{"n_layer": 12, "vocab_size": 8192, "norm": "rmsnorm", "rope_base": 49500.0, "parallel_block": false, "init_std_qkv": 0.0299, "init_std_o": 0.0, "init_std_down": 0.0, "beta2": 0.98, "weight_decay": 0.11, "seq_len": 1024}
MLP neurons of a small language model. Each row is named by its layer, matrix (gate and up: input weights) and neuron, and shows model dimensions 112-207. Each number is 128 + 32 x the weight over its row's rms, rounded and kept within 0 to 255. A neuron's up and down rows have the sign that makes its largest values positive.
Before each neuron's rows, "fires in" lists the words (lower case) most often at its 100 highest values on Wikipedia text that the model never trained on. A number after a token or word is its count.

fires in: "can" 26, "will" 15, "would" 13, "could" 10, "may" 9, "must" 7
L4.gate120 [105 141 131 125 135 162 135 126 129 131  58 130 170 111 130 121 112 190 130  96  64 125 160 150 144 110  67 123 206 112 183 137 120 116  83 118 109  92  81 185 117 145  89 149 145 188 134 159 114 157 152 149  95 158 131 148 136 208 135 125 142 120 101 127  65 103  92 182  88 202 135 105 148  77 128 114 194 160 149  98 170 155 181 138 103 121 169 198  94 108  87 152 202 100 149 145]
L4.up120 [ 82 101 141 119 135 132  75  77 101 131 110 144 180  98 119 122 124 122 113  87  61 119 191 140  90 139 105  99 154 127 157  61  86  86 144 115 142  76 163 161 145 133 110 162 126 175 128 148 137 153 168 197 135 144 151 165 137 152 133 102 131  99 114 120  14  97 132 126 150 152 170  68 134 136  72 124 153 140 122 135 139 143 113 167  72  69 181 146  86  73 102 183 192 118 137  96]

fires in: "of" 34, "in" 9, "from" 6, "at" 4, "reus" 4
L9.gate113 [150 152 137 103  67 109  90 124 135 129 141 131 120 181 137 109 154  81 153 173 119  88 201  89 178 126 138 138 159 125 154 185 146 169 132 112 124 125 129 148  99 150  97 152 133  73 171 108 180 128  99  79 134 131 191  97 117 117 116 103  90 139  28 193 133 157 105 130 113 112 118 137 108  86 140 104 100  96 126  88 122 114  75 122 121  69 118 132 143 161 185  67  84  86 108 126]
L9.up113 [149 143 172 107 164  92  50 155 160 140 152 114 143 111 119 159 112 141 146 111 132 102  73 130 141 173 131 153 132 121 175  70 111 131 146 109 125  93 102 114  96 180 133  99  96 133 130  70 126 135  80 161 162  85 132 155 185 194 155  86 170 119 131  96 151 140 138  85 100  73 122  85 130 133 153 116  95 129  72 137 172 117  98 101 106 154 158 143 101 118 113 150 102 106 153 119]

fires in: "of" 32, "however" 9, "just" 6, "that" 5
L9.gate293 [179  79 197 162  84  89 111 132 123 135 160  60 128 136  64 138  88 141  73  78 131 114 100  63 143  84 144 125 119  90  86 170  85 135 116 110  92  70 134 138  98 163 164 130 109 181 161 119 100 146 133 152 158 152 124 175 144 160 175 163 162 133 107 139 133 157 131 129 125 171 108 116 128 118 136 167 124 130 124  84 164 150 122 141 148 194 110 159  23 156 126 131 135  94 124 116]
L9.up293 [108 195 120 132 137 192 151 191 131 129 113 109  82 122  79  76 223 195 178 115  89 186 129 132  97 160 161 139 132 147 136 148 101 154 108 137 131 147 160 166 111 141 148 145  97  88 144 123 129 134 116 129 176 116 193 129 134 161 127 114 151 137  60 157 111 105 105 137 103 143 188 142 164 126 141 148  91 112 159 117 121 115 145 121 132  81 137 148 139  82 120 105  88  92 102 133]

fires in: "to" 55, "will" 10, "can" 7, "must" 5, "may" 5, "would" 4
L9.gate115 [113 226 107 179 132 163 130  98  83  89  70 130 128 164 116 106 147  82  92  67 135 133 180  86 173 118 143 131 162 139 152  72  82  92  86 138  87 175 131 154  98 100 140 134 138 120 150 103 177 119 116 145 139 115  86 144 121 111 153  84  85 137  88  92  89  84 159 120 135 180 143 142 107 112 114 123 168 129 119 150 149 138 138 122 135 100 140 102 116 126 123 151  88 131 138 131]
L9.up115 [149  96 115 117 127 108 118  95  64 100 114 138 192 150 232 101  92 152 109 104 139 144 146 116 149 155 133 144 140 161 177 131 125 180 137 150  96 108 144 108 107 170 117 135 130 105  47 118 115 165 159 112 170  86 102 142 134 129 121 153 146  53 138 132  71 132 141 145 121  79 131 169 136  86  97 106 123  80 117 185 157 130 175 123 155 171 167 160 103 131  95 158 144 159 112 165]

fires in: "with" 86, "by" 7
L4.gate370 [213 155 117 135 134 148  74 136 134 131 116 118  84 105 154  75 103 106 133 127 101  94 128 100 122  44 120  88  99 136 104 166 136 152  91 136 105  75 122 148 120 123 103 166 128 142 100 127 142  89 135 119 172 151  85 112 152 113 124  94  73 124  77 176 165  88 105  94  98 143 113 181 105 132 154  98 134 135 124 118  76 151 111 129 122 145  97 119  91 101 187 221 126 110 103 173]
L4.up370 [104 165 103 135 131 158 121 155 159 113  87 139 139 157 125  97 119 148 134 135  62 158  59 159 158 158 109 120 119 184  78 110  84 131 104 167 152 160 111 171 133 122 139 103 114  92 150 139 191 165 129 101 106 132 131 105 106  63 111 119 157 125 111  95 146  66 150 105 157 159 123 132  62 124 160 119 124 126 137 176 135 118  94 162 132 115 122  93 126 113 103 126  82 104  84 133]

fires in: "of" 81, "as" 8
L8.gate520 [157 129  94 127 194 123 135  80 134  84 138 156 174 100  92  90 103 138  93 134 107 140 127  93 166  95 119  91 153 108 148 187  81 133 126 147 103  96 151 140 111  89 211 106 119 192 144 117 199 128 157  97 128 131  95 132 127  93 139 147 138 112 132  78 116 155 129 112 113 144 121 109 163 148 146 210 108 131 184 182 161  92 176 134 149 211 122 157  98 129 156 177 102 101 148 126]
L8.up520 [127 159 104  52 158 110 182  75 148  65 118 113 113 189  71 143 132 111  81 157 130 157  91 178 109 151 123 117  84  68 149 143 128 115 126 128 175 176  99 130  92 152 158  98 106 155 159 115 192 131 197 129 150 128 183 135 181  83 114 168 174 115  85  93 150 154 114 157 129 155 138 152  87 110 136 124 113 131 119 217 190 126 185 153 114 121  53  90 133 105 167  86 149  70  93 117]

fires in: "to" 54, "invites" 4
L9.gate288 [ 98 175 157 120 132  86  86 104 133 174 109  97 143 190 104  68 167 128 150  80 203  83 162 170  63 102 168 146 183 154 147 178  87 104  78 143  73 177 120 168 111 148  98 161 106 109  99 126  80 112  88 140 185 122  53 127 141 104 117 144 167 149  93  75 147 129 137 156 136 114  82 155 165  89  94 158  70 100 148 155 126 110 106  97 151 123 175 150  78 171 140 153  95 138 148 152]
L9.up288 [144 131 101 109 186 134 128 124  85 154 135  97 172 143 125 120 136 114 152  71 102 136 164 139  74 118 138 130 149 120 122 157  61  91 106 114 125 112 163  70 182 144  64 156 113 163 104  71  95 158 120 123 160  77  98 180 147 132 151 103 112  91 122  70 116 107 104 134 158 110 121 180 144 116 116 133 105 146 167 136  68 125 127  90 175 154 137 155 176 201  99 110 110  96 143 100]

fires in: "a" 79, "can" 5
L6.gate172 [164 116 124 111 148 203 137 121 149 124  96 105 153  94 149 102 135 130 159 144 138 117 155 104 196 148 132  72 192  71 159  84  92 163 153 145  66 126 152 119 117 159  86 151 122 120 108 143 121  81 176 180 102 103 182 181 123 130 148 176  97 120 116 169 116 135 159 135 148 128 117 163  78 137 166 119  94 115 128 185 114 155 149 153 116 119 116 186  78 134 129 138  98 122 115 122]
L6.up172 [ 68 169  90 126 112 111 145 104 143 150  97  95 152 169 104 141  94 173 119 131  85 124 136 100 118  76 119 156 134 153 146 133 117 138 113 154 121 145 123 190 148 100 132 159 110 159 131 122 113 118  97 109 117 116  72 112 115 136 119 138 179  68  94 136 119  70 149 106 124 176 146 131 127 120  95 116 128 173 140 168 210  73 126 147 137 112  99  98  73  97 114 129 140  93 117 152]

fires in: "and" 25, "to" 9, "on" 7, "with" 6, "against" 5, "in" 5
L9.gate571 [147 133 124 114 129 119 140  97  91  91 126 150 215 121 150 106 111  99 135 102 201 129 155 130 150  90 154 137 137 108  91 154 155  93 143 179 126 127 124 104 131 139 106  88  75 134 122  62 131 116  76 114 141 109 122  97 139  75 168 194  91 129 151 129 144 124 166 140 108 140 116 120 138  45 110  95 165 117 122 138 167  73 104 163 144 143 124 184  89 135 155 129 157 133 166 105]
L9.up571 [169 147 153 110 114 147  89 110 107 140  42 145 150 154 145 157 153 137 120 123 115 142 142 101 149 117 136 122 178  77 134 159 125  96 103 121 120  99 141 173  79 176 161  98 144 168  94 107 143 139 163  89 103 121 176 145 137 175 135  79 156 146 124 119  99 135 107  75 132 123 140 123 110 124 159 141 116 147 145  94 109 150 137  83 197 137 109 168 217 168 237 113 112 128 116 116]

fires in: "is" 17, "a" 15, "total" 9, "an" 8, "party" 5
L4.gate344 [190 133  57 126 123 118 152 123 105 203 159 141 112 123 118  77  64 134  87  95 108 126  97  97  85 110 132 124 161  35 131 145 145 123 114 128  90 102 134 183 126 164 113 148 152 123 122 140 106 105 102 153 167 139 119 122 151 126 124 131  80  89 124 149 133 165  80 173 104 169 155 134  91  59 133 108 141 116 101 129 107 156 106  97 135 190  93 116 142  73 156 127 103 120 110 204]
L4.up344 [126 119 112 139  96 155 103 103  96 116 158 146  88 186 120  61 115  86 122 164 131 127 110 127 136 153 154  87 137  58 166 175  99  96 131 150 189  53 113 172 157 138 123 187 149 113  79 132 144  96 112 122 140 131 119 145 101  63 152 144 102  83 160 121 145  88  99 137 152 149 140 146  81 106 127 101 102 167 143 133 142 151  70 174 174 167 143 147 101 170 190 103 137 150 176 129]

fires in: "as" 51, "of" 5, "14" 4
L8.gate546 [ 94 136  96 159 155 131 191 146 129 144  95 120 144 132  74 115 109 102  83 147  96 145 151  82 132 141 132 116 119  14 136 180 169 115 124 123 144  85 143 174  95 128 123 211  81 195 151 112 112 126 131 110 144 146 125 145 137  90 130 138 144 100  99 109  96 138  88 140 126  74 140 126 178 141  87 168 128 224 114 122 125  91 121 150 137 201 185 143  92 109 113 103 149 155 129 131]
L8.up546 [125 122  88 125  82  84 182 160 199 124 105 154 147 150 104 148 133  90 130 136 106  65 155 107 144 137 139 118 114 106  93 158 172 139 145 128 156 151  83 137 144  86 158 165 143 121 145  83 114 146  48 124 124  72 145  87 158  99 121  93  97  94 101 102  91 218 141  84 115 150 119  96 120 136  90 126 127 170 133 107  64 141 102 119  75 101 104  83 161 114 130 131 106  72 113 124]

fires in: "of" 43, "in" 10, "team" 7, "the" 4, "it" 4
L8.gate469 [187 113  81 128  89 124 128  98 163  85 119 135 108 134 101 121 138 106 147 102 120 124 151 110 129 161 141 171 123 148 105 143  72 159 102 166 147  37 105 128 141  83 158 169 150 119 171 148 164 162 105 137 109 114 143  84  97  58 151 127  84 147 117 172 125  81  73 141 119 124 108  96 143 147 113  98 106 140 127  76 112 133 163 122 100 150 106 131 145 146 185 149 192  61 123 151]
L8.up469 [139 168 154 118 139 118  87  84 139 111 185 123  97  85 109  68  79 153 107  80 107 152 125  95 121 123 104 191 116  91  56 171 142 105 115 144 117  95 168 140  87 111  88 202 147 115 133 121 167 161 121 163 144 103 167 143 186  97 101  86 139 141 113 177  89  99 166 101 130 102  80 131 143 143  93 118 116 133  98 118  84 156  94 173 120 137 169 142 152 103 175 162 137  74 121 118]

fires in: "in" 19, "and" 18, "of" 12, "career" 7, "a" 5
L9.gate542 [138 134 137 111 151 138 101  96 118 100 146 145 120 191 153  93  73  72 156 113 138 137 116 136  84  75 193 158 138 121 116 108 104 148 146 148 108  63 155 107 132  64 143 107 153 184 139  46 109 128  91 108 133 113 163 150 192  98 165 107 139 156  90 136 135 109 107 161 126 113  71 176 145 145 139 171 139 115 161  94 173 131 134 131 111  71 133  96 107 173 129  87  89 118 181 104]
L9.up542 [145 138 154 161 162 155  66 120 158 148 149 133 131 102 115 138  54 163 147  53  80 137 165  99 147 154 136 101  90  64  63 138  68 102 140 102 160 130 149 203 109 105  84 138 137 143 152 118 188 163 167 108  83 154 181 149  76 112 114 111  52 133 171 134 176 102 132 147 125 166 126 164 106 138 108 134 121 196 112  60 105  99 135 131 135 112  81 127 125 136 166  79 104 152  86 132]

fires in: "it" 50, "family" 15, "people" 12, "area" 8, "they" 7
L6.gate270 [158 137 137 111 127 131 102  91 117 157 130 141 153 105 149 134 152 197 179 134 112  69 145 113 144 108 135 102  70 128 118 143 109  90 162 125 180  64 111 108 134 123 109 183 159 177 155 161 175 194 158 162  87  61 127 142  77 121  99 116 118 137 118 119  78 121 177 144 124 147 155 127 142  89  98 112 153 126  88 119  99 101 136 163 124 120 132 186 110 174 111  85 107  70 138 122]
L6.up270 [144 138 148 108 152 144 153  80  64 125 127  80 132 162 129 154 175 157  89 110  90 156 134 136 141 134 100  74 117  73  89 174  87 139 109 107 142  58 135 108 135 104 144 208 120 113 119 154  89 124  81  69  89 139 111  73  94  69 101 177 138 121  94 145 146  90 127  99 121 128 142  82  53 161 132 103 198 130 142 142 131 124 109  85 138 167  76 122 162 152 102 155 156 145 140 132]

fires in: "in" 31, "to" 18, "out" 9, "at" 4, "on" 4
L9.gate374 [140 155 106 100  98 147  68  95 104 147 132 146 163 110 189 115 147 135 149  72 180  83 118 175 171  88 123 135 190 136 116 206  94 115 103  98 155 125 116 142 119 121 131 160 119 132 107 153 107 144 108 128  74 102 143 142 126  92  98 206 152 124 140  82 135 123  95 195 157 176 141 110 158  49 128 124 100 179 140 158 118  84 124 121 152  97 185  94 134 180 141 116 102  79 165  93]
L9.up374 [129  86 128  73 180 104 104 121 150 165 114 106 103 101  92 134  90  99 172 163 177 128 139 130  89  87 132  99 141 123 202 122 128 151 112 126 108  90 165 183 104 130 113 187 149 165 193  93 176 123 143 106 158  79  99 153 112 127 142  76  99 120 123 130 122 119 141 136 113 100 136 136 153 126 106 141 124  79 148 131 143 138 103  73 114 143  94 184  62 162 144 132 100 130 140  99]

fires in: "an" 36, "hot" 7, "aniruddha" 6, "by" 5, "pandit" 5, "another" 4
L5.gate280 [222 202 169 138 143 129  67  64 145 130 118 151 150  98 153 146 136 106 192 140  99 116 122 103 139 177 135 102  80 115 112 102  90 104  95 123 109 127 124  89 129 124 118 177 162 139 103 147 140 141 169 114 107 114 132 158 156 165 172 134  93 165 103 129 134 120 118 167 102 190 100 180 103 111 102 125  98  95  85 137 185 106 164 187 110 170 170 114 125 158 120 113 159 136 111 159]
L5.up280 [170 119  91  96 139 137 100  71 166 149 121 138 141 101 106  98 121 118 149 142 163 171  88 125  91 169 129 131 148 118 139 164 133  80 125 202 123 208 108  33 137  88 192 116 167 172  81 149 152 180 164 126  91  89 123  74 161 123  83 167  76 123 150 122 142  89 152 116 122 180 191 159 100 189 103 160 162  91 109 151  51 117 148 129  78 118 139 152 132 108 127 153 188 117 148 127]

fires in: "to" 81, "about" 5
L8.gate221 [176 144 108 108 129 107 124  89  97 131 134 142 144 157 122  75  91 146  87  99 156 118 119 175  64  96 115  88 150 106 108 138 124 176 110 114 135 121 189 111 182 165  47  88 149 136  84 128  93  87  92 109 157 135  89 144 134 105 140 166 141 127 123 142  81 166 122 156  89 132 129 172  86  53 131 164 103 176 141 162  71 116  95  75 138 166 153 161  72 137 148 135 119 117 137 140]
L8.up221 [ 67 162 164  93 119  75 120 104 175 109 126 154 120 122 144 141 133  88 146 102 136 123 198 154 140 150 165 130 117  79 150 122  97  87 122  96 124 155 147 163  95 150 154 108  92 151 145  63 124 178 125 133  83  62 103 125 159 141 133  97 130 169  96  38 134 142 121 179 133 164  94 117 107 157  72  92 132 136 154 156 155 135  82 111 113 124  69 132 145 157  83 154 149 124 123 149]

fires in: "that" 33, "which" 17, "order" 5, "however" 4
L9.gate295 [104 134 119 159 131 149 142 136 192 173  87  87 133 184  84  99  80 143  68  92 100 128 133 150 132 119 188 132 139  74  59 156  89 141 141 141  99 113  74 151 135 116 114 122 115 187 139  96 135 118  93  92 150 111 152 129 101 118 143 144 132 169 141 103  67 143 148 120 150 191  62 118 137 119  95 186 147 169  95 149 146 146 141 100 128 175 130 152 151 148 167 143 114 144 134 137]
L9.up295 [127  87 138 165 119 177 174 172 158 164 157 193 169 160 136 120 178 142 163  81 140 126 123 108 172 117 163 151 114 117 175 115 153  96 130 127 121 111 136 137 111 154 151 122 122  66  89 164  80 143 109 162 139 189 111 134  51 124 154  74 136 129  98 147 132 110 157 147 137  80 161  67  61  85 151  98 105 148 119  89 123 135 127 143 123  61 217 110 153 119 208 124 112 132  99 119]

fires in: "it" 34, "had" 20, "a" 11, "he" 9, "was" 4
L9.gate8 [158 173 170 155 140 189 125  80 152 118  77 133 167 107 106 118 163 153 163 153 116 108 158  67  96 124 156 170 126  81 142 143  72 138 120 109 115 104 114 141 151  82  51 157 127 174  92  96 172 119 164 152 179  91 142 178 126 105 112 125  58 139 139 142 118 195 183 139 100 121 113 157  94 107 103 138 172 119 138 171 147  69 125 182 135 133 118 162 128 130 142 158 152  58 119 138]
L9.up8 [ 88 118  54 179 200 133 121 143 150 109 146 123 178 127  88  90 135 158 107 162 189  42 175 141 150 174 174 152 116 138 136 151  83 152 114 213 155  95 197 131 139 102  78 126 184 181 117 178 144 122 100 134 200 121 131 105  98  93 177 151  74 115 175 105 143  86 192 161 110 159  95 184 149  79  85 149 135 117 127  82 120 114 165 111 134 181 119 123 103 140 137 152  78  91 145 152]

fires in: "are" 42, "is" 31, "were" 11, "was" 5, "be" 5
L6.gate491 [130 134 111 168  78 152 142 131 144 137 149 122 159 152 104 108 159 109 134 157 124 147 162 138 100 177  77 145 124  97 186 140 122 125  80 166  84 121  96 189 119 141 115 158 143 193 154 155 122 145 102 138 146  77 113 144 151 156 162  94 121  96 120 126 155 133 157 149 128 183 137  67 135 121 152  88 211 149  80 109  83 117 152 116 179 157  70 110  55 148 100  87 155  71  82 126]
L6.up491 [123 156  86 168 127 163 156 107 130 131 162 155 179 115 135 105 168  53 127 170 105 115 173 135 108 214 114 183 132 157 169  63 123  55 108 119 147 116 102 103  85 142 110 164  64 152 164 151 171 131 101 167 177 145 158 165 176 178 139 103 108  61 124 122  91 125 211 105 170 185  87 104 149 167  95 114 187 125  97 123  89 119 153 127 175 136 125 127  99 153  75 128 153 117  59  82]

fires in: "and" 54, "be" 7, "help" 4
L9.gate513 [147 131  74 146 125 152  65  47 110  86 142 133  99 211 184 120 140  92 155 153 203 129 194 136 150 126 152 152 109 111 188 111 139  89 140 181 139 171  91 119  98 134  91 141 100 118 107  77  92 108  35 110 187 132  90 141  89 161 125 195 184 154  87 149 120 125 107 144 129  81 127 118 140  58  96 151 106  71 124 179 138 183 142 110 156 128 126 149 149 106 182 166 123 111 123 110]
L9.up513 [131 185 130 170 116 158 110  81 179 114 184 104  81 184 110 167 166 133 119 110 134 131 114 103 196 171  86 161 140  95 197 108 143 139 110  72 138 159  83 121  50 169  83 120 110 131  86 152 128 145 128 142  66 162 115 124 118 169  91  92 112  97 105 110 110 147  96 135 140 138 119 154 139 135  72 171 117 130 157 101 166 129 124 200 123 116 172 167 122 164 104 145  86 174  79 128]

fires in: "was" 46, "is" 42, "were" 6, "are" 4
L6.gate485 [140 115  91 103 101 193 157  65 103 178  88 113  97 152 118  98 172 138 119 151 142 103 126  96 134 150 142 157 102 132 124  56  54 139 127 127 127 147 111 130  58 130 102 147 135 163 160 159 158 110 158 133 171 144 171 156 162 127 114  85 100  65 114 125  82 117 218 133 121 190 120 203 160 134  96 166 194 114 159 110 155 108 141 124 184 158 146 133 136 141 166 148  88 134  78  99]
L6.up485 [158 126  38 148 131 144 130 108 140  98 121  79 190 174  98 120 153 161 136 138 113 106  91 132 167 124 122 175 141 113 139 103  61 172 106 177 117 161  67 122 121 104  94 184 182 213 145 147 121 150 120 138 170  73 125 163 145 162 143 137 151  88  64 157 147  85 186 125 101 160 111 167 134 103 116 122 162 157 142 132 150 127 106 116 173 104  86 141  87 110  61 173 119 116  86 144]

fires in: "by" 27, "to" 18, "of" 11, "after" 4, "as" 4, "name" 4
L9.gate484 [163 154 202  57 107 150 124  87 152 181  98 174 127 197 127 107 127 159 103  95 152 146  74  72  90 122 110 144  96  92 122 102  88 124 148 144 134  92 178  90 110 114 115  65  87 157 121  97 105  96 119 112 159  95  93 179 103 118 129 113 151 148 117  89  69 173 176 120 146 134 122 141  81  65 131 142 167  64 173 206 138  88 144 141 192  93 132 117 118 178 173 168 161  91 120  89]
L9.up484 [ 72 193 126 121 141 173 123 108 115 161 141 102  80 147 129 131 173 184 169 128 113 200 163 107 159 138 129 122  95 149 112 138 124 151 132 178  88 190 156 157 131  66 141 160 107 122 158 120 150 167 155 158 138 100 117 125 153 114 141 154 139 145 116 110 126  99 113 162 118 137 146  72 103 123 130 130 164 169 151 153 167 110 156  77 116  91 150 126 152 161  73  98 136  91  58 114]

fires in: "of" 26, "to" 18, "is" 10, "was" 6, "the" 4
L9.gate369 [106 150 164 116 148 120 132  82  98 124  91 113 132 162  93  79 143 136 113  64 149  98 183 143 145 103 133 147 134 106  80 156  83 138 114 111 153  92 110 106  98 160  95 152 145 159 169 120 101 120  73 112 172 135 104  85 247 120 120 123 118 128 136  81  89 147 229 159 130 166  96 133 139  83 133 152 133 153 146 116 111 131 122 115 113 176  83 100  93 144 108 137  80  95  89 141]
L9.up369 [140 164 181 110 173 135  71 118 193 148 168 185 123 129  93 106 140 113  71 106 100 132 177 127  63 144 168 134 118 137 141 179  27 122  99 106 168 128 117  94 103 165 169  73  70 158 119  84 102 151 123 160 164  98 163 125 143 179 184 124 102 129 100 135  90 135 129 118 160 146 100 120  80  54 104 209  82 130 104 166 161 102 109  99 137 158 110 117  90 158  99 181 131 133 141 139]

fires in: "to" 87
L9.gate134 [170 168 151 161  92 130 165 126 117  92 116 106 200 141 137 110 176 132  94 102 103  94 155  76 175 175 118 164 113 101 112 103 168 146 158 117 123 153 146 152 143 146  94 156 114 141 118 118 105 128 100 120 144 163 128 128 155 148 177 129 122 110 139 109  95 110 162 145  83 168 179 102 107  70  99 110 148  85 137 156 138 165 122 147 134 109  97 100 128 127  76  99 132 158  24 115]
L9.up134 [125 140 146 111 198 130  89  72 123 136 117 123 201 148 172  95 157 145 104  93 137  87 131 192 106 139 119 147 182  91 153 135 148  92  70 153 144 145 109 130  73  74  65 169  92 133 180 206 119 145 136 155 159  51 120 133 158 145  79 115 130  92 109 156  94 107 107 129 132 148 161 114 164  80 110 130 109 151 109 134  95 121  91 152 138 109 129 143  95  85 159 102 100 121 147 131]

fires in: "was" 50, "is" 22, "are" 13, "were" 12
L6.gate211 [178 134 170 169 126 114 146  69 160 159 138  97 130  82 142 131 146 156  71  94 115  90 200 136 130  88 112 176 173  57 131 104 147  96 111 154  77 116  78 138  69 103 106 184 133  96 131 126 155 143 151 159 180 120 129 113 128 115 122 152 101 115  81 117 152  92 157 130 120 164 122 131 147  62 106 152 133 158 124  73 204 137  98  78 182 144 130 139 120 211 123 193 134 142  38 124]
L6.up211 [ 99 203  86  95 127  80 161 132  93  94 105 136 140 146 156 103 166 120 139 133 153 141  90 122 164 153 109 143  98 152 171 150  91 149 138 114 129 183 131 159 106 166 133 141 122 122 162 123 160 156 136 117 113 108 106 142 147 130 137 145 164  93 103 238  93  87 181  99 128 168  90 128 142 166 113  45 172 111  94 189 121 132 156 148 118 155 131 171 111 151 109 145 125 103 121 127]

fires in: "is" 33, "a" 22, "was" 8, "date" 4, "time" 4
L4.gate428 [174 125  74 148  96 116 102 142 126  93  88 100  98 149 172  94  87 115 121 126  99 114 157 126 102 106 133 186 114  75 151 152 135  98 123 147  95 108 156 182 137  62 122 183 164  98 174 114 157 121 102 118 134 144  69  92  66  86 102 137 121 157 121 111 186  47  87  99 101 212 136 182 102  73 117 146 152 152 168 172 135 144 126 125  82 144  93 157 146 123 133 123 115  55 168 141]
L4.up428 [ 78 115  92 140 104 158 122 159 124  80 117  86 148 128 124 115 113  94 133 127 184 147 179 168  90 124 154 132 135  69 107 144  66 134 134  84 111  95 130 136 135  88 173 187 133  92  76 127 201 111 146 116 142 155 122 145 136 116 166 124 196 109 131  99 116 147 128 118 143 209 109  68 157 154 141  95 206 131  86 160 113  96  70 125 126 155 137 167 184 105 133  95 135  63  99  72]

fires in: "by" 39, "as" 28, "in" 13
L9.gate412 [147 125 131 129 135 121  94  65 162 122 114  48  99 199 104 107 143  94 150 133 132 127 108  99 118 119 174  73 122  36 140 111 150  88 136 174  94 137  80 108 160 117  96 148  99 142  72 143 122 106  97  90 138 120 113  94 128  93 127 152 135 113 158 192 148  87 113 155 101 123 117 144 110 148 135 145  76 150 142 155 123  81  62 108 119 125 101 187 122 128 204 127  92  77 137 103]
L9.up412 [153 141 149 127 170 181 129 107 134  71 127 101  50  82 137 156 125 141 184  76 159 145  78 165 119 144  98 172 127 181 182 113  88 167 104 169 185 132  94  85  81 144 142 139 133 147 121 134 169 114 164 137 116  67 146 155 135 137  51  88 118 125 118 143  89 114 129 111 139 107  99 151 130 159 103 173 135  91 152  77 139 145 125 134 130 119 167 120  90  79 106 162 145 162  83 130]

fires in: "and" 89
L5.gate393 [158 138 152 119 119 150 166 106 125 124 111 109 119 163 188 135 111 121  63 113 150 147 156 160 175  69 174 137 178 111  90 105 137 192 131 117  88 192  93 146  87 183 119  93 141 147  79 113 162 152 155 105 127 138 137 117 118 159 202 199 120 122 115 129 132 200 149 179 131 118 107  94 110 147 141 119 136  67 101  87 171 146 171 148  93 111  85 209 185 119 136 198 180 149 173 164]
L5.up393 [146 129 108 160 146 160  93 112 149  92 157 117 113 134 165 161  76 177 143 128  38 138  95 138 103 123 166 107 138 111 159 196 121 106 113 198 176 165 111 126 131  89 182 118 179 145 132 131 195  90 107 120  73 156 123 100  96 125  69  86  71  87 142 164 159  99 151 130 146 115 157 156  77 177 122  99  61 142 154  91 140 121  99 119 112  74 174  57 119 143 141 135 126  95 110 119]

fires in: "were" 54, "was" 21, "it" 10, "be" 5, "been" 4
L5.gate119 [193 121 197 144  88 135 141 113 137 171 134  85 109 115 140 117 157 129 114 160 146 134 169 124 118 169  72 143 119 153 141  89  66 108 122 163  86 144 156 164  92 106  66 211 149 101 167 144 138 141 124 105 111 115 148 119 123  98 113 118 108 112  91 122  93 112 154 122 143 160 131 165 132 112 184 140  75 128 115  92 133  96 158 133 127 168 106  94 147 110 183 132 113  89  95  97]
L5.up119 [133 201 130 101 143 117 190 174  73 109 180 144 127 130 115 142 172  62 137 145  86 117 163 132 140  93 155  59 140 149 197  84 142 136 144 112 121 120  91 127  90 198 116  93  66  92  78 181 105 140 127 128 165  89 197 175 121 122 164 115 104  78  97 131 111 125 132 145 124 138  92 142 168 114  95 153 107 148 117 186 126 119  92 118 150 115 114 152 135 170 126 143  89 205  77 154]

fires in: "was" 35, "it" 19, "served" 9, "been" 5, "is" 4
L5.gate266 [ 84 182 146 141 179 103  80 133 117 123 174 176  90 105 130 187 157 100 137 138 128 109 116 101 150 170  96  88 119 141 110  99 131  75  93 176 129 123 148  74 132 150 108 137 139  91 150 146 161 145  63 139  77 109 119 163 134 137  79  97  80 128  99 128  98 109 185 113  85 136 108 184  85 157 176  91 150 120 156 135 117  85  91 164 105 110 171 119 108  99 186 105 145  90 103  97]
L5.up266 [156  95 158 111 158 187 134 116 139 142  62 103  96  60 202 146 142 143 113 163 130 104 194 151 137 131 152 180 156 149 110 132  95 185 106  86  80  84  68 106 104  70 129 107 165  67  93  88 177 135 100 132 143 142 179 123 107 157 160 158 146  96 124 158 103 134 136 146 135 105 171  95 112  64 158 154 115  76 123 142 163 117 168 172 121  96 134 125 174 151 140 130  59 100 161 134]

fires in: "of" 12, "to" 12, "in" 10, "on" 8, "by" 7, "over" 6
L9.gate540 [149 169 106 132 145 142 152  99 156 112 100 102 165 177 127  88 129 116  51 131  81 117  98 154 121  98 167 104 157 150 137 142 138 180 109 102 109  94 118 105 109 135 153  98 128 185 143  77 127  78 111 135 125  86 124 121 149 155 157 152 139 145 153 152  86 177 165  97 132 147  81 154 130 167 114 161  90 164 136 181 152 135 132 116  57 202 137 147  59 183  84  98  99  88 134 171]
L9.up540 [138 121 142 163 121 123 112 104 117 101 120 144 140 133 159 129 132  89 141 121 136 152 149  97 178 170 169 117 100 133 126 152  92 102 126 120 168 120 113  34 136 129 149  50 100 154 115 118 101  88 108 106 124 116 172 122 146 135 191 124 129 182 107  74  67 127 130 169 112  90  96  90 147 143 109 111 105 138  87 114 135 121  97 119  86  77  97  43 190 163 133 131 185 101 159 131]